Weights of a small transformer language model.
Size: 8 layers, width 512, 8 heads of 64, vocabulary 16384, 37.7M parameters.
Architecture: LayerNorm before each block, rotary positions.
MLP neurons of a small language model. Each row is named by its layer, matrix (gate and up: input weights) and neuron, and shows model dimensions 96-351. Each number is 500 + 50 x the weight over its row's rms, rounded and kept within 0 to 999. Numbers have three digits each. A neuron's up and down rows have the sign that makes its largest values positive.
After each neuron's rows, "fires after" lists the tokens most often just before its 100 highest values on Wikipedia text that the model never trained on; "fires in" lists the words (lower case) most often at its 100 highest values on Wikipedia text that the model never trained on. A number after a token or word is its count.

L2.gate552:540509495570493503500422527587518402576486514556425513414513537548524552463554554488431491460620549558505560534527526543522471473515477526496480535470471501548548415478557456452532420503405460409557543526569527530481571479499495512574467572601546406469537560514488474477445467503568448530504472406563572484473491566555432543462541454545470491460494515458567445484473543515455558426495436589575536438494468544435583401517506569511513482486466591478494565494528531451502540520465472504608480551495421583523559499512454422456471440490556409531520579507514537625560485569532385446482485491419507456443556550451529498561526553447465459524478473480534483453536488518536414494489456517471535557488505541531521635489479463473501554400473514488510510515501476532484433498523546
L2.up552:518481576660591555476511528448514445559484495493475534418528489602475518492506495481499497515452501528501535600533487435493561480481513451433409552451467483555533558488427490514469504543470553546530487555611516603483508510432403559502528562493512407407451485509488548500483593506520475484552493508529455568468551479540548555547548560513553461467543457483463431505438493504411531442454558449597577488547474521384507498577477464599493489490470539427478541361485514445440529458574531514591511505530464551426547545518506483568380507575491408547518467553563503455597541563458522390544505536501488518514505487506518446454589493467519516453447485421558467461487437534551557488562541541499535450508514467551564479464545497462508463462484528390502528497515500508542478638441611
fires after: ", " 46, "\n\n" 7, "in " 6, "of " 5, "a " 4
fires in: "who" 35, "there" 21, "population" 12, "which" 7, "trade" 6, "italy" 4

L2.gate494:524538511411437564442490651477457443479518512489566524499439434518527508566604501454537462434524503510485576545552589488481483539453543524505546493479435523677530560496551453503504547517484577468485567525576526388464525499543460400562513556569526405487469489512481464532535517450459566515508462507502504488441468527488480491472457479485489579476485574456450478542485448386350495436507448548565452572443475489428527528508403466435517480474514488583584586450514436458495514500578490478476499456470485521560608492485502468569479456493462568624433449487505531539509446493546468538470506516453527458506516386497506493518552519499519563530511571494530451502505539503492482532491472447549452493517489526572501470513572450495427507556608466427496536540521445435497433524496474
L2.up494:475556467522602507571558519450561562424486508478576482524507523539481439479417537514403564517467444516539535564485464443539564527485479519518488529557440632425586546486557490550507504523463477415524442461518626442460414548427457552493456522534445548556505398495530508438499493478607456529434498500466486460538594453504454536512463478529509567460544376501510624519537435474505471487446536423532466537455493460552505471501523585468381556552549554477573484583467556534470535490507551559544472521529554486480451502591521568521514499473464570596506374587497548539612455477500549489499527503560528613474405457508444518506545416485527509486476540557481420550539535453509465496473537506500541655536484489541472458483486462556466493507437496495517486437544557533534490504548537
fires after: "one " 37, ") " 7, "part " 6, "each " 5, ". " 4
fires in: "of" 61, "is" 10, "are" 6

L2.gate288:536401419537564478452526393574534532492512508496426465465487544539593509433413518519475562477661563436465465542554517520553591477570548559476493502459540527513519535407422527489509455547408480406587486454502559566578536633476483554497463524521474487471522516445523483515445568487513506444553572527482478507550383435498580497454581421457626546422589500553522522427613543543431526505485506577495510571536500487504478448497451645558574530527489571388485388553408476529517503521554488460540484565540545547520518517491451491625591373511496609515490516482559370486522538406414474490528499554483431596436470494455490424545491575514455456436524498425486466453466512538485544498536480415437576428459510446586485452542571364501424526490505485523476508563457537495447519513518544
L2.up288:496433517472513464531483478514567427402583558474545575533499470466487456450477515495553499461461350500460540484483598454519461503434467471558574483581530511570505511481471577460502381437561528455405508518615380536371503440558466523524505515503538612484578501499540498535442392445561489531479460423510434505427624466486467467485563539536471469496515468469524472536364496539577586550459516503459495473488496530476398569460535543388507449509538567526532543531463525601573512546468427467405502423423458464553482546483538433459492487552506413548630492428538572517480501494473518468504453554494491554371529536575475510390535587472464478477553539476548478529405578502450477533577421482485465465432395492477448552465485551382480460551562467549542544490535536516536447468439455
fires after: ", " 23, ". " 13, "but " 7, "as " 7, "\n\n" 6, "though " 5
fires in: "he" 32, "there" 30, "they" 13, "and" 12, "it" 10

L2.gate788:419512548478394440519461481620519557511585594472541547590467453578457503522493537539482550483562485530470520459520524505477464483510557516432624503548489509526375443464429505475541410465495504447568474454536466574515465497500496490413604406473573525475489538521575499504502485579442396487580432613479518495392592499564523474494515503490562469454492592517458438523524525570485430566452561529560526634499568382577566521444465489468470429459511442477573497518465495535339526474495493498520503440465538551500474498482553528459500526505513534441505452494400547512541537537506439408515515501424476487538489533714452478431613442466456466464464462472533449506395477506505463460608436496502418477527398446468436487519492411470432410557487562500503487469480557445552566476497436
L2.up788:508426526464538470541453521583538495386499579531456550589437496652401454548435494465518520425587477590562542529467576491432413498462516543457487516450535447522442512448469502468531405541492466447493460499451492513462479432497557539432597508464588442503419649501537464527441418542534418454517445560470486533448523480502494494546579512460550539463525623515412562612537471545533380473449551487514507528514528479494460503529511555456497479415569527492592499397497499472529454502544465502552520524455554541476438486473530414483572547541493471536562504512439494498564544542481466440567487449522506453488447489620435573576579527536431455532520442428558453481403469535502480504553507542446488545418421509495535580533338425419474437479500489548532461502461448510480473539461495
fires after: ", " 54
fires in: "and" 62, "as" 25, "so" 8

L2.gate970:458536605501456512504419562465525464491509509557589587540513489489416555486512597399515575435423524452483468544473521496489442441501461456462487432496591435575436450545411602526553445482475553554459447525574500502398491506440429511440476467506500523533561519564492510492553496541495434465632508466433546565549568614465465491524481588529553465555522434477563403484497592537447433478437515560431544594463479505553534584464451587499467464482568472516469410566406502577526541489564542605526445495589533494518468479511485545600558554454549508530463361539440489550486457531479509410492466528470484505529518519470574489527486503549539504472526494478456551529526451401557478474600470507448416465541496484541468535484618478521479519518542490479531467524470474466500488449450473
L2.up970:538453449481479500456494459412543544544494421531470526516536391495481470505593560458443496505593569469404502605474543481470588431443581542516502521515612554551604531398540428495481372528543638481559415536513462472365533546490427428519503461649536506502529500468416444559498532537579574477499504476508491537481430434510512546464536534543520513495530517442564491499497445502462470506466509552559489438533480388515604511451541551583538422409479463500555546510540537520461502546524414474434489561536546549400514465551528507519660526547462555532547469606528527544540441419471572463487500440532520387473530417443507487489472538500491500495516481452495358590636440489584538460505491540482475577455515439538501556535503515518490521498501438426521538473445476565527478493511505
fires after: ", " 20, "(" 12, "was " 8, "is " 8, "She " 4
fires in: "also" 24, "now" 11, "originally" 10, "officially" 7, "often" 6, "initially" 6

L2.gate253:519514512474541420445405437487505500562518579385542481418532462464483544540499394490437545519472476510470514581469463490499514413464525475577526488544488498445355481516442507560513537458437372579561461505473459568530536563488505563555526397522481530516564450552445536495484502479467538550495475513509484525444480450549460502555478581517404499457561468492462533615403597510426465527483521525473541489496460481507408502446490486443499443463477468423536520491354459447470464533519403534513529503424510438535559505436396504555546574420535517573483465576438382507480481496465433429502423512545414547520533480472465590516498544471521544542439501507463510463435449431489547478493542434441521517485549478487533463470590412499483465555419535494540450524493447628548562523501553
L2.up253:526481551532440517499467584538464493515534505470472455518484501457365578491478395511471531424498590479515442501493485396457508519545450572540498497657371539385483509561601522514529483492484493476520465489520482551546600438426497448516486597524555432489413452536471424454536564528423493463514532528557623601469419513531527531441471451457498497523556463503524491605540513533561537442499515507520500445455478539601417366494461519451531428558470584509556491518425523538595496549456448477556534515534464524502436555439545565515489492487519548513521480614440422516430424510588479596613422496484428501498540487456442533446558535521477540517510481403511621493499395487480531537466471474433637463472529430532492465469488516491473450576446540476507450440503503524468438492442579
fires after: "one " 42, "all " 6, "some " 5, "each " 5
fires in: "of" 84

L2.gate87:536496459568524473448490494518521551520459515482484514471565504506415497529555433458484360539419465473482501590485534493550497513478528469442504429557477538541529529489470532542426530600445556551549504523537386472426602501516525497472475541531421452488510553558512485513450495465508484457555512570458562511307332565533621483520517456471504463502487394473566502477505502471535517453500523465586558407585523497563555499553551581482480540509430613524525379471512522556518548528547524497564585491438520532511452497451416521548530488447520449647527430505588454583682440484570349397435437531430477441495565472454573442558538564542484528376544517451488484527534486469512565419541455510368526459546533490538526558492542529546516499422510497510451520524530462534505539564474513
L2.up87:583501514457472511413520534533524541432512509561495525472541527456482443520577530501454393544531444505433472639477459490429492542593441603445499486594427462513539456527547515500390569536391495506525443456523408454393489509566575456456470454462445565490445523514558453482547455505481456447512448551537476525451462492547511580509476475449434555475511511527634544405519433453544485517511499487561431436586444486495600622567548524498466608520478499490551384447450558471541484539547422515617484402373521507481498511476448519520539537441540465631535441507564477486470385507547506425491435511495459476496447418470563488495481510537492581408476497481616568527525550527486530524419519473423552493527520555502537592459433479534467449507520539531514495517589554509433585507493403
fires after: ". " 35, ", " 15, "and " 13, "\n\n" 7, "that " 5, "\n" 5
fires in: "in" 72, "after" 6, "at" 5, "during" 4, "as" 4

L2.gate459:553416635463523471631503540387498510558475500513580465469473495511489482429554543533526486527558443456551420490505521486472478539475502501480549544521493543427436425474499478560566574497542403508486456463623550540490420510468473566524552447547534496424459471522455494548555481506509552521443391517591456541514444447498515403571485530491433499463549454482576392605520516481416503518491426513527495494510451476526529498471538395543518425550424560524502463503557587591527512473471589471593487480461491550477504533494514488518505497502501553487473465492490501501450458551412545467502502508506553416589463527451473448510432519555518498587539577478414498521513482499369498452527454522541491460537594502473539550547465473422495551450551458490370534511526531576439455328537468
L2.up459:478420630462588536546512582531435468508491515526442537426587407481509504541517543447462450545621452558461463531468496573505552485460467549533531521550342478434490405487458644520493403431569494490443508550551505440537547530504532494516563489539556493470513515483487460404361501531516497493516437531472592510536468482578514553481465562375486464541499585478483433533517456494522540464435525505552584493461551384492469563565447468582521460501462555411490450404518485475533403456433473581556415464533479467455533495438505499510520544470490552472476488470453553517477497469446517478475507476561418430494464513424591493476527533502511541494531468580502494485487558430464414579537543427455529478485505538547544551553408558484469496522575452507452476487475459522527482497527448
fires after: "201" 23, "199" 13, "198" 13, "202" 13, "195" 8
fires in: "2010" 17, "1990" 13, "2020" 13, "1980" 8, "1950" 7, "2011" 6

L2.gate21:481551540474586547455442544494512520534575527543489585526494459483445554414477460463575492519363472594506480464376487510542475502452537518536541558565429491536440408466535569577511452485488572485509455524476493495546550494511533493451488549524481466468485607548593510525538571520471524471414575548537537507505627583530447534515497485488571472566534478480564410583451542483448457487478458500541398564493541441437462515470484484383413555565589533373524471495435475539463468420609519468544467470525560450493487528388427472490486470517434456516504465591431495479554445480500584463512444495523555475476566499497447487524505478517541451511559456536557629488498502461464499389543458477483523507601488443561526568412564452495513481442575445518517452480606543462548495403524516
L2.up21:502444443442516517458486445568570389490561507567528513425537543470513542490470548464552504551484523462505455525456429451458489505396486457365486504501490480489560381492524527536557520578431573546541508522530485447463397486408543511530510535501437483444424521479465399508500478563533457457481520570604563547392524522495483527539397502442560551562431527561557489536492473548435512564480462510475524554491521421497556440551545497534471406590453499454538406610481641485481453372447593562572451440466498565544502427531557385421504507450503427619472489550504490540507504419395563521609497619509456515494529581501498497489541447503503452509469443454508567559490469464543524489560488494456507547500433552582512475471547553559545422475468462567531564492509669514500564553540513
fires after: ". " 39, ", " 17
fires in: "this" 80, "which" 12, "that" 8

L2.gate654:532445493512484531557492508467521494473552526410461551449594503550612530460427458453534433508489501516471501432532415576547455553506475470493463466519387453490431391489584505572467568497535517433577507526538531452397539488398470492408509478378522427475466570450440499461511487528522477500518473391435474566460504499420540577474458564559471618509462532468539562494482524510500515602474504500426520492488542466675523439508495472528578518539478534460520455543606564453500493468548488509533568569471502544503486542496495562475494470475430544460550405481469586491510497480443541424443432586561467592384540534359514548402550449460435494451446524534499576572494528518560453434447384528507463575452512457359531552541524487514466480501533524537520462508521472495458415451472541
L2.up654:444454505526393577497500540538598526446520480528453551539516499512510489440515429422491531472534505473515417518518467565433558441525461474532484353497440511538464483492567592515529619550529518398494468457488565574546486499509497550402486465515597515440542408504450500458442491549508434495438553462464460606552461563483509599519440583482444558482441587537528502488466495481577358643518531508466529507548559564486483510503507540482486496525490487497589517545532572539511474548492491483506485386526397478447414452514414466536585494546509549483493533402538573569539441528518477506504603472481488521525597545437510591553430474422444454511468560548470553600519490500528439502506486538474462548514559467394471606541427508527506506482513424510534438506455513577533419475476570
fires after: ", " 47, "was " 11, "), " 6, "as " 5, "(" 5
fires in: "a" 72, "music" 12, "an" 9

L2.gate960:565425459451472520443441531485508470444463575542524413484561510565537493463522531488461505450498459409552504490578469433472523526541565614479500391508524422499522489517524527465582576543541446459524523516495443526523413367438453492532486442555401445444456546510503458594545480497504431554569546512487600496482443453487506464519552535488384437482508514498489582461452555422476434497517480559548494442513580456531523526517547401506522565419523459512535472494588432527475551590483525491490555515520479476509580502592590537568540465451452465451430492473444498484429550473531521505475454495511558497432607423560539583575475488485480480413491538529470429543560499526542369413528513519455521478488572539465526507415551518494452467502518481450507491421486440529492422556572577
L2.up960:517419472500560513499522507486576420526537492480514437561505501490422517524559545490487507417543462464489457564499480533527566474511554588564533509534546423586564442614463542543575518582591369416473537424516480526411419445440452516532460462619584519516439580559508448579494586512504569596501464535423541581542508533546553484513510491497405485491457431471538570575541584385448534461513550467486448505468631407496478488454514555571458516593580429474481486511542508518537521617457486449500550619535502599522402454546591546488473533418488470447516436511446577485487445472534490454483480467503465521533602413548527575589511534506442490501517464529376490497509451481536466444463546556522457487479517472500559492526441502420445514477473522450442535447528515620502533543489533
fires after: "was " 35, ", " 6, "were " 6, "been " 5, "is " 4
fires in: "located" 18, "released" 15, "died" 11, "established" 7